From a checkpoint of a small transformer trained on Wikipedia.
Size: 15 layers, 6 heads of 32, vocabulary 2676, 5.59M parameters.
Architecture: learned positions, biases, untied embeddings.
Training: 205M tokens, 3133 steps.
MLP neurons of a small language model. Each row is named by its layer, matrix (up: input weights; down: output weights) and neuron, and shows model dimensions 0-191. Each number is 128 + 24 x the weight over its row's rms, rounded and kept within 0 to 255. Numbers have three digits each.
After each neuron's rows, "fires on" lists the tokens most often at its 100 highest values on Wikipedia text that the model never trained on. A number after a token or word is its count.

L3.up119:110095095114135116133109132113069091119113185088121153166140121151113139156136146135183150125133145118124131089096116118105127152152115144144109130165125122172094100137076123133189144111140129150107145144161113159149136162126136103144141134123098089076138126142141189135122111146137145119107124113114122082148072179100131153144150147128159125176131141179140118141098113115104081143134096123155121113101086166142114095118156147135150131125146123169143143125180118115108130130124129134149110138086100147151136105175097111126092134125107129122120116122080134113152099142114135100
L3.down119:103144122159142117141090125159129112099141182172101151134127134112129120154117110162154100112093067096145110126126095119066093122139158127126116146141115107133102115131100134144173145078141116137179167167121124118145100164103185148118141104127111158142134134121109129133164148162109151129119130105119135119165054155118091158144150132116142185127112129119148134110092154155124145153110131167121139140125150140100121091118144111133121118113129133112083179135113113124106163118130083143163127125099063124095168106106125117090092161122119158118120141122135101117141138106128140138
fires on: " at" 22, "em" 22, " tem" 8, "adu" 7

L5.up289:177120154121149122112123179111145108142157161116092110117115126120111193108117171110164150107130102106141149162113159113074207103149155148110113127132155159116137137123118132123142117118112150103104126119170175114119094193133139098131141127141137104116106176131128137129144110124138134153135131111125095133114122107078167123096143113085099120127128094142141146135115110107088162124077123141120118117098099133097100125148103139135141139118118126145139076099123166128114128150091150148123182094192140139172082125157137139120110093118162092129124109130131157145110128139127111130
L5.down289:112094171132151139101091116117129168182170088168102128109138150128109137109137121137114141155143093144148104151138156190126100147103167125110088091101115127118176083090129144141138105189141111144126151102141148110142115091113127119129112140146161087098125148165169121134111135143147098163139093110114115122118109143119125104142125143065131163107102075133099126160097114131118123160124119135130126108131137132144140080115126136158099099143097207107108109120156145143114143174147151093130093144120149114125142105168121092132141151127176121126125122154121126116110131123134158119
fires on: "o" 18, "or" 18, "2" 16, "er" 13, "4" 8

L6.up263:115165126133141107126110125118140153121163154110128130087128159145169133167127139105144137146217089073137181105134107154153120123087093149132139113107125135090146121124150135147135126156135152126139131116129131150173121141166123072119066142135125157095115149152105109148091093150139137110115141108108143122106102126118117149156125112099124143107122135135094154157109114150147122145145105106096086173153120112159112103153113127140096152115139098154135113147150162108106095138148146142134143125093098152131157148128101109091062157132093136150129073137135174162146133147101097114
L6.down263:109178114155090115102119115102152118133142187124140107162085143153179113157096171126110134134148129097128100156149124150183132091127054132128156121114111138116114107162102126144130106138110139129122131147155094080074120135159142113118112134145136112130096136118127144146133107092156140174132098109093072158109128130126131151142096094116140126127145144149102136114150065155099126133156111091137113110128113143132099128146104135124095117175126096094109098162127176099112146119118131138159114137126152130141177128191144127132109125099108153123135144183150138147143137097144149125
fires on: "b" 17, "oc" 15, "por" 8, "p" 8, "enn" 6, "ic" 5

L6.up93:118093111122168074106098157151133118107127125122100171124158149121139153094126149132132147100133155099105126074106147153135177126133089133134085182110106117144091168172139147132153113109110144121141099154087123135128128147113179139102093090111091135099160119164148116130112175128126132110106116134147140083135117137140164143125106141127130137106106148139111117118131141104118140103118142148116138123151137180154152150122161123169139108120116133139146117111132119109154147094099126127149131145118123122172098089114082194133154128078103124117101095098130113154114145119138175200
L6.down93:142139095122151134118158120118101155156129106093091150144141143123159172173126138141128144138094123124133201115103136168091153125078130139158113111137112180136078142164126086131119148144158156113148171158120123116114092156124153129153117148133115140151132175098140118126108124109064114121084146139129106117094089128109151111117098140171174173091149125099103129100111138149120142130093134121113121099149084122139116154123104158147123157160093084121174142105119139129125156174116117124149109139117110122140119132146099117114129104119161095124110155127147123146173101124110119075
fires on: "ed" 15, "ab" 12, "ob" 9, "at" 7, "ph" 7, "ch" 7

L6.up12:139124117153118134115151184111133121091135166106106119082119160135134137140128163134121136123157117134118162083096132138098120158119109154132120143144145114184129175115090109146094118153106107149118130144157121131144137116152116125190100100133118109162131121121146090167123104195123107131086120133163093060137123144120152148162145109150098085114122136112143145154120084143147076123135076125157123130111155101125109155107101103123115149127128109137120095134116143093150104107186160146150104136102153142117167108116156137116140119146115152179125118131147191104131128112106099105
L6.down12:164131144098127165116105132119129142171132148106130117129132138150121094122102111107146158146102166176123129121155133134092160147132123113142095098109165121161112116140146131180160162128125138124152128130095115081090100114140152128160129125131069152145124156098167131132175153105155147069121107076163122076128111141098104121149146086156132137131116132082131119102146164146130118099149122111124148148156113137110113118096141121151129167120140115124065185091103118119140138098154109129153091137152150097145114076134143111128153163099130106125182143129140127113125104140150087106
fires on: "ic" 52, "ct" 11, "c" 9, "l" 7, "oc" 6

L6.up112:089113102112160112112145116147148155182127167136111119117145118155092137082153162099093148153115116098108112128147123098124153168126109141159118155105133176138069118084110155171122094130119125126151108150080119164138163168167107085128131166114111088098115147119103132135164150146163126146124124113143126137140121136107139107153112103134168106138137095094133102130122111095154101121113145137150113121082110084104135108161090122103125123142130148135106136184128161119158089135121136108145142112103134109116122148157106147160163090125135143178112124129139079118118104101186107123
L6.down112:136140126161165106150134072087125142124122112103141136082104130149116149146114134116131114123132093092115122149119124134095114099169094130132135105135092087095174171136131069143090110109105156127135128129105121100132114140152113131145112142101115161125149114098162162158158128114120146143125139150083167205152131146150125137087091137125111131116142158126135141145174138148120166104149145131088127128148123173142184123123138116137126150137160129135072135159138154124086077156138101113050116137122108124125123150141148132133132139094103175119128159157139107109104120102136135097
fires on: ":" 39, " and" 6, "u" 5, "vers" 4, "el" 4, " " 4

L7.up125:141112103147143132127123109102114113134177106124140121130144158092105121104127149131145148132149105164091117150154113145124086092157170128162101130177164130152109088147166130124113112130123140132099096098166168150116128091106123133111143140135169083137163160105135088126096093122146095156114113142159127162148118079113117125164156115131117102167147142142132140115081119113126165105150137110129158143117122125058137105115125100144150171117116139142082126104156157130148105151149160127166141138106137105172121135112133088114078149130136122142183111107132167100174120123097088127
L7.down125:138120116115194145141092130143103092147137131138101138203120137098117194126151158140115122142136132152138179140130131137143109122131104124116170127099126121119129123122099166093118109095115130119123123142112099142155123163113090133101131124131147102155127139110121127126140182116144125139123130122109069117092139097068128127075080114140125149101105113105128108137138168144137179130150110109150129143090129147115119127106116103172083115134141188112135114154138142123134114152087113151164176121097114067168130170174113160104134135108108117128140125132112128136124115137138186149
fires on: "\n" 34, "2" 14, "ic" 4

L12.up235:105090122147114139145107118157106156143113109095144139099146131071139135070145207136070142118100119137092168102142127138109157119120091141106169140098142139099154116118115115111128134148133165142119141143178129152175114168113143104113128128129101119115126134112130150068144148134118118146102152138148144158103129136090127106139086161112158110118114136140140141141098130106094122132129100117120127133141105090098097122143098146115130163172131137144134175153100135150183102112142129115139118173114130096143116090149157177113130166129088149136137124175072158136109132147116092119
L12.down235:109147141148127153172182103101162147122149156134111140162104166117118161130126145109125093148156106158144099147127118134092078126167125110140127140175146183114170113129152129142159125095087154099067106145174168124129105120113150143106114142158140113178132137107143100124087116104147120085128145126156123163124123126115118108112095165136135138141143147089136133087117143083135107100145126112151109156154132118145136097121173114162097090120168134118163114135095106135101120119109117152097104086104107109118135164150118128133118084141178137097135129136079133107108144147149105128
fires on: " c" 13, "t" 11, "s" 11, "T" 8, " t" 8

L5.up203:114151095118142097123106102148153126112175163138155119120104155170127090073124135086130141128136152098132134154132134142179095120116121159132120118122131151148146127136099114129111110142179116176147100118161114175129150150118155125113114129141111117167125142126141162102112093135177097137143123048125113131153124148124154135090137137143125099123117113139109143157099131150113113104136116081163113175116053122136129118136091110171143123167127170128141116143159127121100110101087131111135114146099130134111143088094084138129094108163122156151140082119167138099121121117140095169
L5.down203:106127124114146126113124118105127128118128150175118127059147135171186106133131136119092140173137092143099082162123146130133136125147093076124108126133129082134151114114139102130130136124122121143143152139125081133105143149103188117156118107147129128143100153122161117110144086163170087083136117142132126132147143145123130139149101101112089124135129134133107137135111116157120081136195134120135109182107167135125101154111124163112092101178142138153108086114150128080118095097128081121144129142143122132181151140083182149140131106119118143113113141169173124131129137134146147105
fires on: "ive" 26, "ent" 8, "oc" 7, "ant" 7, "se" 6, "ised" 5

L4.up339:116118136129149126099139138148122105145086132144101116157112112098169139160141169117182125159185131128103110132109173109128114123172166166138120112117114111104145134136136156098151130114112154148070082112090158134142154095118074146096127120134175105085109109091125118137120077152126134109130147141146130145140148172155174124105124140140101098118112135135084163163124079110127101101126133128147124116141107108134103111086102118142134138132103126118110098079101134170133152143115156153166166161183139129162119117119119129099124106163121151121133143099159132130107107077101122132
L4.down339:148157171159093135134148098122137129118159099139129078137133145108148101109114141116104164142130103116151086139145111162111105174123106146141093109160125146109075112094109117145122137148152183098142102110127089125089098117145138119141108118113149144136168101130143165138094166145118117162121106117155074157114131148088101122149155161117140142098099072124101103129113154146119122101122138120143172130126126130116157149167170131130156132135128120086105146099134215096111121128137106133138116101090142126098102142105157144143152192138104162123152130120149150120106106136131115099
fires on: " and" 24, "er" 9, "ces" 8, "ce" 6, " or" 6

L11.up183:119120129096145178126188125132149120114158160149077143126157171132144120120120136088108139108158090137142108157125104152124127123112146126131116158124145171149115135097157151112120140129150133143133076158130089151109125131145129141117115106099134109144107123154087093124113102152112130137105147148101206127135113127159114126141146116158118148119148099128114147114140122154126151115132164111107052089091144186107092155121097093143143160158130130125054105144106138080082144096131127146078152130139126130121122116128095094132122144159126089162128128131171107113140161118150142138
L11.down183:128124144144131156116153143143143147168142159106134133109158140146116093118137117098163122136125098163123126138130131088120132102099133120111163119150164158158150129156103109161145085155111150113173133127149150155115096091173129081134138161115135100090135108113131184125107106090151104139126123145099120109111126138143135180067120178145140118114104099169130182075141137121122134145137115158111106107141141109113101124140155154112134083186105095107151091157136119168115118114137113090117145124120108094077148125161125163107128125070145121126109123124092102155130146091104128147
fires on: " N" 14, "um" 9, "er" 9, "ol" 9, "m" 9

L6.up84:122165108070126136112132146080096120123140096140117140124126085143109138112139119147092136129126145125123149087139161132145128154110120091165122142099122149139095157184130112135114164133146124145102093134105100149082130156143084164169161119155101074165105145126124106103120090159132106126120145114125127129142174140101173078112174131108118081109140117127121139094132133160136146136162106129147122136127126139140103157122096099109156162118119158170162143154115097164139148145111113133119175114123144110095123095091131133175110144127084150135149147140171154122086115127113092085
L6.down84:099114117165122089146149127136124115141126156123149154141133093159164134123146160120141127099132107146125098161126099078116155142121151137153101078175127098119103133122127148107167159115136116163145139118116109177115118157116106090120097148146100125179132092100126095120104127095150146105152174141140108113126122132108117123138073171127078119153115070157139103180148123171119071115150100149106150165129079111146111071119143106165105091140157118145107111134121107115141119168122092124133164114153106111132166117153147159102109138140113117144131142137144114118135157158149145151
fires on: "ent" 19, "ive" 17, "ess" 6, " le" 5, "end" 4, "ate" 4

L5.up193:158128120133129157113127116147073147115119143140100057114107096125158129063125111140120141137131135116100104137132106149159134131141128068175145131112130150161103106161155140115134150111155130094099110099136120125126116122122091108088085167150084137130107097148125150094132113148133120093116128159125121149128117119118126150144143109136138175089135143102159137126123111124137108132105147173157152161101132133145118209156099132114083133107148178120148121134122176142180154098094154167137150136139154102123143148140084149143130109119104112135125143126112110100155134071111172115
L5.down193:140123136102130109136157112126168155121083172171123188114085169139131177155141112133133117140124138131123085136150099137111128123139132142147118113133139115157151118123127103078133123128093106116092080166119155149147116163104127157085096171142169142135129142138131125095117131121156099108125112084140072095158113098147141111120114142143125118151181110085104084145126134135122099144086121098108140160116078126138081133132156154140093101105128120147136140090137131121181101136142127131129154135167160150121124118157170081138104144148127124155087110177120114139117112175130127123
fires on: "t" 20, "ut" 13, "g" 13, "ec" 6, "aken" 6

L10.up170:193100086097092153107156137117159149174108121139132149107123119089131146102130152085158110154095102119118147165107121124083125111093139130159126167147086155125125122124167123175193112141130090120104107116112125122181087141171098123128123105124161091075133157117114136107139097135129136189140130119142127143129114147113115111128140117103116119150145111114103086126115151096155162120118105152161092106117166129141157147147137111115083114115072096126148153155147144105127108143120123143102158133121150133102153175104146145141123148123150154096090123117137149131105164105112140128
L10.down170:122133094099114177149160142148166113170135169157147089128145137121140103112065096096137122139125118113109136140141156129075116097095133136107108105094170139162127121134167118083142118100090138151124135110153163077135119151123106133099157121127089141144133152157155145134153135146135178167131118124128109123080129142170132133123164163119140077145124147151117175144137142130119138088126078113148098076125162153129129116115116143090115090104142136128104142146109103119132127106176139166135118118114128177132137128075126132133143106145104097136155114104118117112101094154181148129
fires on: "er" 16, "ation" 12, "ion" 8, "or" 6, "ute" 6, "ital" 5

L12.up267:125150132103124111128127132114120096125142109128115141131142125110129146136158151157171105161143108135111119137139106131126171154140124114113159144113121147153124120069094135128132160091180097172089118106162121107180160186095113098121102095102097101122144134114124142070161127132118129101103145125117130121129117100114142087121154124137140094130134170131118116153126114171085149094118121121158147166106145097092122129119112156143125145195124129142148134196084148075152123092140126146150101168112158118089111131161134090124104162155099138099129122130097159106150132134156096134
L12.down267:161170116107132148120126128119156134148108115110109102130088125153120099108142136105120120084114119106151138137105105137130166093119150133138145157090123073139121133167147149119150130116119107133088125149139114098123096129114155089094087162121122103140155142127124133159114144160128154160120106122136145141114163125197154174149136110149144100113108132149163102114087115101114151115148117133129088182174115132110141097128117112089125115097101133141154191130131132173164089125133116130106133148114105159121124141174139120126131125123100087130179163111071095144174131158175100097
fires on: " t" 46, "t" 9, "iz" 7, "em" 7, " M" 4, "erg" 4

L12.up60:154117112098141119101151165094153126130142138130105131161161093080122119122144138132122128146175124121070127125151101149090144100128128111150144165149118171149175152146087164105110134098113119088123177138107144121122099132111110086125174130144163132168135135130100102106156152176117118137180135116094103138139137160103153092161145142107136135102091146127096116117127115120135137118081135064127131126096088130137180117150114144135121143156112161149145144093118109164143111143129098151100080134147133115080115091145111071143121160146120129144150167105116124136117141160137122140
L12.down60:148141127107109119159112129126163123153162104112105130135145133094114144153161118117118158152138177126144131136067136140131151135165119129188145118095083128135080126117137150101092128127128091115087156142117125139133125084080129134113143188127139099085092148087137168115135160093101106179171137132098107169113144134101117087158128090144151126124135111131132136107115108112149117123176150122093123116115155131157156120123099098071107104121129192132122123083145149140131141110135126133127179104168136130160126148142153090147111127125118120142151137122170126121103115080146109114
fires on: "s" 48, "ens" 8, "als" 7, "ians" 6, "a" 6, "ons" 5

L3.up341:132106103122142070173137137138145113154121140123136114132118116082127114121176157093136165111170127131100089165134174128077150082135150150143118140135162128139145158154089119110135094104106113151115116159134146163142122112133133115077131155151116109110075149129150103134136117146126142136162172125106095194121134108082126105136142111136143118125148118105147088113124110132125150102109149110096152104124168136104140103143096123086105133139101099135128134119119117141156162160125156152146102115160119165142138144116140059095136150112135148151134135098153130169091139121098054126
L3.down341:143150108127147110075176131116143130161129120133145124157160139102078115123138121137144105162175154084105101123132113158129171097139132124094123110127096110125120119150089163127145125136141140096130142172130140156116069141117088108115155134127153097130091118112140147155147113124152133134176123156052119142120118141089125116062116119114168167145124140124124133142091167095124110144104133073120090159117086168163166126154164135080125139162139145099130121106107111147142107151165131082111154135140116100120125155140116099125135164143129126123138154168142126125099129147122094129
fires on: "er" 79, "2" 7, "als" 4

L6.up376:113104114148125112123121151101127126146116161131136134113110188128114147135174131120144132075123105150155107117142144131161113133119116160099165111132106123090177131117132119123196116101092152136115118162120085162071148144147135145141153113106132097107115100150130118151148128163118145111105135134111126083148097083123133093137146139201129149145114131096147175144104165125099164102089128117087135127114093118146163101097137128133129130119122169122132137141164115175130163105131139158086113114131109117103131114175120141156101109173117118116173097151157106151109092116167098135
L6.down376:120135115098130136131146131144115134122110140129104118121144121129153153119147109148109086122155129171153124119152139170085145179154124105127132150124157147140125129126164092101092140104100102100149084080160127117149128109174138113100065148110146132112155157154139153092146115130127081157116165115150125112149170132096129098125128166102105098099141107081121150121126121146109148188130139085195116070143094146141125158129114166146156095127150120120151127112188068107100153122091131120116128142123110150105109159104107129155125157155143144121123145136112112119157116148147126100
fires on: " an" 40, " An" 27, "'" 9, " \"I" 6, " in" 4

L3.up151:169075119130144126132137181166155158121151104142119125148129123132136134143140191124148143160151159098146120135108135158131115104129089131147121150108087134090076121081158087157140116147121099118156098116141131097114157163146149129153158103070106098151121105107142099115168191120135091117121127158128126094127146098127152146118138156121145182169111097128144100152158099128137130117095112152121142138126126115127138099126090119129107114122134172128114108148080121140141123170119135109105142142095126155110089093136120104097160132075110134154131092148135174137111138111175113124
L3.down151:169180141162158126090104086124120091140139136127189145113117088109097126114110133088111114141115160082081167101091115186059102138128101109120119135146130148163134150177102139151157101127133137170133125122098158106115100099132126103138118085142133125174151146177131182148142156147130144142119094158142133117090131105139138162079171101123138118121123139119117115116098132163122152153119134150128106120100117177105089157122126132116157138111134143139101112145120131130112136147141115101104158131111134135122108140061140142134146119144109153120112133151160162120124136112146147096
fires on: "er" 31, ":" 11, " " 7, "anc" 5, "–19" 5

L3.up193:126123203136088136116144148169135099146154128148115106115105140106131117097106097149120165152153139150136127140116166147176106137131148137149156139154103129137124111151109145113159119114107112116109133135123174096134163155124141131107145080129135103161118098061186114088121105105097151126115152143142120058149110116100165117159131132160126109130128124115136148166094123096075127158100118115119134200103139126121094107146122143133126165143119103110107138160107121123116125156145192095158133116140147144156151119106135135140104090125142119146121133134127126140131106153076069112
L3.down193:159179128124132120129107100128120121112147126071130112206132093089189125142159114065143122125153094100122127091090168128156111125102092096151133081138110121142136122103098132155122120108118110122123125142147135078151119136195169148121135109130151102138120106129148130138131134134167161128132141097123133139104138147152107143119130114172104109094124117143119139112141157137133111124182075152150095143162150112154126145094141137092104080142111106144146162133148176117127098163144142158113140118100163138113123083153123143140151125092131116145088152122138108146148132117118155092
fires on: "t" 42, "ear" 12, "att" 8, "ont" 7, "et" 6

L11.up324:114093147116098135077135109146131135144140132161097089087136080152112134094139166120146148143170100104166098082115151125143149121106128090138138088136111151109137103113097112162151088145104125153086147148129115180139138147168154106153136155159164096108119186091129175135136126132080140172102112111180159126141107148137136108108102114106153105112150167112132109134101126130175134108136132148103085128114173119139136120138093146121128126129150138125123149128139177120153129097116103129128134135116090151125163129153061166167119115128139139104100155135128108135129139118099109145
L11.down324:161128112135130103140142104120087085160090123121192173118123145088122108170125157096116108094127118106073143155143093137119144091139165105165148110144140139131175126121135114087140127161136110110191131103132167075169120132141116139144132103138154164177137140122126142141126118140139133168134171146116109134139096121132118114118163121125148124133131099092094112135105140120119101111081103107133141144133113149124141096145128138090134135127153127162128084088126095152121119123126130139193153158079137151125106149092184149105117140144095132100154152085107122107132129126168138108
fires on: "ion" 30, "ing" 23, "it" 16, "or" 8

L11.up331:161096134159112122120095141163090132133102134137128118109123135105133146153098141099113136151083193122164117133088154126141100138107174148159132131125111130107157127097122178136143137145160092126135129119100168119127104116185138127105132131085107115157140113117097126112139155149142106118162126166142102101182098125124143086154120136114152166100127143149163134126168150119112093118107119154126137125144134121138138169129137123141124135106094129107130166078140146148160141158103118122119145087146136102134132104079155075064107130140143102107120165104120179104087088145155097162
L11.down331:151118139155132143136136152156136137085127121172190097122140116117114104178112161160088148124186141087159094125128076138128108116138117165131089120139120159112130111135125170154134094140090121162170123099113137108068146128112130081139130113137138130158149107073131150100088061099155126170123116132140128110107152125089141127138143095099166164104129173130126149124123138130115176143118085146125107121135139147141124123114143126110131109126108153127098130115145119171133145100166142120074112119126175153100167092138120104143127104111155119131107146109140128149136155141088122140
fires on: " cl" 23, "ul" 16, " /" 7, "unn" 6, "inc" 4, "id" 4

L3.up129:173097076150150127164115159150097119151099113093148098115105140126113138154121170151124128110078142130141117187152158097116120137133163090149146152127149114138135132105146167080134092123137177131122123119167158159156089099102105086096112114090136151141126146164135171105077117137120109121179152121138120113101128147126157137117119124112126133139122153145095109117116081141133137107129144142157097085134132123118145169111117163122132114107094137098101142129139125186094133112127140166171126140132180107171133097114108146139116101170104115142156146093086112108149116129115127143
L3.down129:153109130113123139151118141125187157180089158173088109108124117148100141124153143143149087122156138141147164132159122120153110161135119147098121149164080098118171156147095158158140115130120129119124130129133149120153105113099111151099128099147111130145151141133131168092135085130095123142099099105128143136165086122124140114092110065141094101125184143162122177162163148111132108071076139088133106169126138126126134127113152134135108098101122114111162114141166116091118129109125120102125166129074148120134134088133112141132110108140158163123137163156122157122102122128101124107
fires on: " m" 21, "ot" 19, "M" 16, " M" 8, "==S" 7, "un" 6

L3.up22:179061110142138135116134125117112106129128139090136119111141100138163148125141126184142106131135118150102098186166146132146125145122165085097150075144084147103100106099156094105142182112125155151126128118170134119130140113100134158135143135089156099125148128123129109156121127178091126138117146121121149085146149083161119155127110137169094188120119121132132116126123089104132169102133111106132127094112138102107126138068125124141154140114113174094125158147135152099114168143110142160109108108135159127166111090134150112169126096122105138146131145107124133131095117134165141093
L3.down22:151167140105131087125136134155134128134125130154112115114159146140199146126159136137119128108137117099128134155140121099143112118106126105148146094129102129099105148102161145077149116136173117080092067131115128111142141116122071132136116144119119131133137135146106147122116115129162133123113116121142100159112131113091140159154099132095129100118104085136149129130107158170118150123110125067159168087140080127118173164133153128101159207092136118108140131126166098181115134150163154126131149160168124137098117115117107116129116122137105128161079181111166135113138127100098143118
fires on: " I" 20, " we" 12, " \"I" 11, "'t" 10, " ne" 7, "'" 7

L4.up38:135059109139120140140122062157125077142156131122141138123151131130119160119104114119134105105097131117068126139144098144097157112153104170144154119133124137143149119137111116133131108142169122113158097114139103115139177138119139104170174143130118131138153116122092092051111127152128131114121125108127092131123134055146134139115148150064080120138114154161116137082117130121117178126125112143174153111120141128077171115134124154109137141131128186127170139165157129132121141132131121115137130157076123095097173153139107151107139110137137146107138113112120135177134132134130124136
L4.down38:162091165127121126168144184127077110133135116135126137098129112150109133132143121110096126167090086164141107081114168138150150097101121137141138110117164105176089139128134186133141107129130152127149170096114095147131146127111155152148109130163130089130165091098175147133129152124097143115131117141109103122163118167126127123103108107154164142176131082144152107116104110109135105136119091121071097147169143109095119094130169136109094145121155142130143129098117141105132112128156127144097169123131113152057127175140135122120142124092142101107116151088142145128145114128148122130
fires on: "es" 20, "ern" 12, "el" 11, "eth" 9, "act" 7

L3.up184:149081150124124129119154122164098133139153122136147148084107120160112122121150128086153134100122115116138138117174195152153148104146145142145107151175142108150118149086149168111123118118134154070134154100114138094124120090104137085135146112159079113159130111166101122158112132119112154088127155116097127143121115110158125152119134118126171135130135136138123104144109154136153078071115091128136118139138119100108138159142094154115088108146168143088137132142085109119115139118142085143132103126102096146156143155140171145107153187137110125146145072128121120093100174128127142157
L3.down184:078123101088094113095077137084132141139119131118111144154148148161099130120115127175124147136145156132128177112110136118090143155118119145094154085135119093144134116116130127133110122159144133164099113151106105185106140135134127152169099120103125172124132086145135136115139131155189115164134107133122137151119124122114129118115144144145105117100129147109116155128115122076149154147152123107128144121113115144148101153153108091144125168128120159171138122149137174094131170146115133082127116093118175119150144137123114057130126095146127145124110119121083108175065193106149129118
fires on: "ing" 58, "ed" 12, " game" 5, " of" 4

L7.up166:126164168135102117131135106109128102155146137128136126111125109082126183110105167149133099109115181123135094136128074124120132166136164157080133117144133130102108181068133127121143086186114173092151114163124156094186140114138130099132159104080111110105110130129104116144137149141128136144111131144166142133146175116112122129109132123100133126102102140120116114121100140110130127113133124111122094117115120126084120115175146147162127179176127107145124128104108117126177148079163126166135111162101136094149120146123146141124143104115117125132117108186098153095111157172136114136
L7.down166:090160121103148147139126104125139150080120104119104166148094106123101070131122150121125139128094140153126146135102101155080124160137167121124137137125137155126134115127167134125112137142095084087162148180114130114143128157166101122125127159135120147130160129099100103158109171098142093097136124108121146151123153135109114126096129121146125108172143099151120124086107157108108152164181166191137135139142085135129127071167110100114190147114101147113115120114100122142123140104135110111129130133111127139128107116145151125101152107155157148112117151173073190105092138134119131101
fires on: "5" 12, "ank" 11, "od" 8, "ab" 8, "ater" 7, "ark" 7

L4.up353:121128123128159141115140124123135132146125159149101134116122126122144156106134102097156121126097171119162170124110135129130089109093099144166119148103144119139136090127162141112119127153120143107163128114146124131151158112104122070121163148149149111088089108127132110157163124097175129161135173094153107100114125108118112076116182110148149136147125135157114158157122086112084130113138159102152124106106135118132158100154109092139175112137103105170109135147179112092140128144127173112107092046171105140135121107115143104079153138151112147184128110117133153132141127109147120105
L4.down353:159102145152124101143095129118119160108130139120130136175126127149156150143086120126087136151129073117163103101100145110140093147157152152109154110169117175135151133117124113118189126140114137068128110144127164153131133132131132109139094125114102127134127119159127107120129141139107161107162121124142112138076124126125118145144077176150092114156170095158139149118136156130180145141131129129095132114140160129073154149068115110073160127125147132118097101123123126144147088118080119107159153145134126100099110142157111071116142139134106129150092151125131105136142142076111177149
fires on: " pre" 19, " rel" 9, " Sl" 9, "bum" 8, " bel" 7

L10.up158:127129128127136110113114171125159116109144151127119112112147109107158118157122114105119126112126171112122140159128106107102142107128094132127176130150124150126139114069148135141134125105102119107119111136124113114123117090152160075141147109115171124141147084125085125151131112111078149102138151193119172097148162110170169118121127093059108119158115134131126103135115148091106094112096095128157109152169104102086131150139154164105101159126176125101158095118171119082159121172116130101148139122123158133131112149130107122128136179149138096139112131124115155104126098155123188110
L10.down158:097134092123131154094133059139141122136135179100088136120137141142091179119170155111104126130128142175158133172144090131098146091154124147138118116140095085093144150134107130124137162155162135145128155165122092093112161123130178142142090100133115109115135137160105110138135130091130133149142108159096136129095144104140143121131135121114111160154151156095124118149120153152119129144114136142101154127158125104131104146149136099125110064141111143149149114154188120126159123109101087074160137144130146124125108158122104118124102122146131143169094086097089124181136143135098103096
fires on: " of" 19, "ing" 13, "\n" 8, " in" 7, "g" 7, " to" 5

L10.up193:111151153123170153097138159156151109130109103138130120079149131123148099143102122138095133128153134086138103143146075141110128113153156129179139126132118121079156151153152076166116103147140130103067125128142073125112115152153136127091123127104162119100139141113112131158171099119096121154104140114151158121127106112133116111123143140120171126091139110159070162105166134154108159112143148137121126117168136147100160093148152130113141102153085140133071090130137154124144108090131129133087119137131103121125138121144111101081141156115123117171093134160177138155156132119081144102
L10.down193:106137119134150148142138113148150090147097131147113128133135123108074153130138112138125101131094155106084109187121154139125140115070133138114111116125136099121128098157119158162123171148145135121121103120171104078152108120157170126158102098121161145130160120117160131113159124122138118151124157116163158146151145124150144137111126191141126145145125133149109117155142108088135134128142123107152124100131143130121084135111090136112127116098090147091117171108135141149055170119116123102177162118125161111123160138119164059147150125115124115062132085157102138122150133102078135142
fires on: " n" 27, " N" 19, "er" 8, " loc" 6, "ov" 5, " he" 5

L7.up92:135105114103172149108108120116098105132124122109125097107090127162122127122119152102131174162146119097089123158096153152150152112083095134132144124161108129134155124135136145132142187096130122128118089127120095147123155122120099101138153117128149080101104158149122185131136113127138089158121163113144108143145122159149145137104163131154164135157130149155170134094150162149103123130139121150099116138142130131141121156090128135128074167124125136116141133175147188066130137153161114150089067136141134090127106151071111127110136105176106115113094110142088128107136147104145152150
L7.down92:126151155144159132152150080107141058111142143100133139165126088158115117114161147116145126081107136124123161140132090120132136103141115117108158149117127097150104093129127143146128135103129138128125137143106131155126140122131139114145131139173136116132145154100111090099097135141146125128120100156140086116106087128150103077110153162159123091137136156095135157130116105146095110132128102138127102143125153101143120126126173096142115122116155087123133089160154120141141203113182081101090129157162175135126217146124093091111139100121103134114118125156130123104110096150164135119
fires on: "ec" 14, "ut" 13, " St" 11, "ument" 10, "eat" 8, "re" 7

L11.up159:163039096135123165156114162074156104133082085111175122126101157105131122143126152169147148141123160151107089162132142109140125128098157138096168156125113088090132142130125176132094106142133135100113106122108126121109130140113170133101141169127145119136142104134105166136113135133137142142104119103128132120165179137111174139123124069161156125148103150137097120142099144115119096114123118114087106107162146135132125142103137133120098141117126142125129105154100176163101136107110125138125124123113126113170088114122133128117169121112103080142073139129159156167112149108121130164
L11.down159:117119132135084107167121127137162162131092127167100136102117105111103108169168161117111118101125052118102085110147121125100120144149165131129121130107106146161136176130150121162107138094122141133141109131142145139103146148161109163104152127119134083130164097113167107122136086098102134092163164101166118137132110132096106131111098130116092114117184097107084132127145105150144137112100190153133125140099157126120119139106103108135091151119127092131094139126144142110121125106144120104153117116190107159173097092131152162151132133162190152120133135142147123141144141120116122140
fires on: " M" 60, "–" 7, "im" 6, " m" 5, "-" 4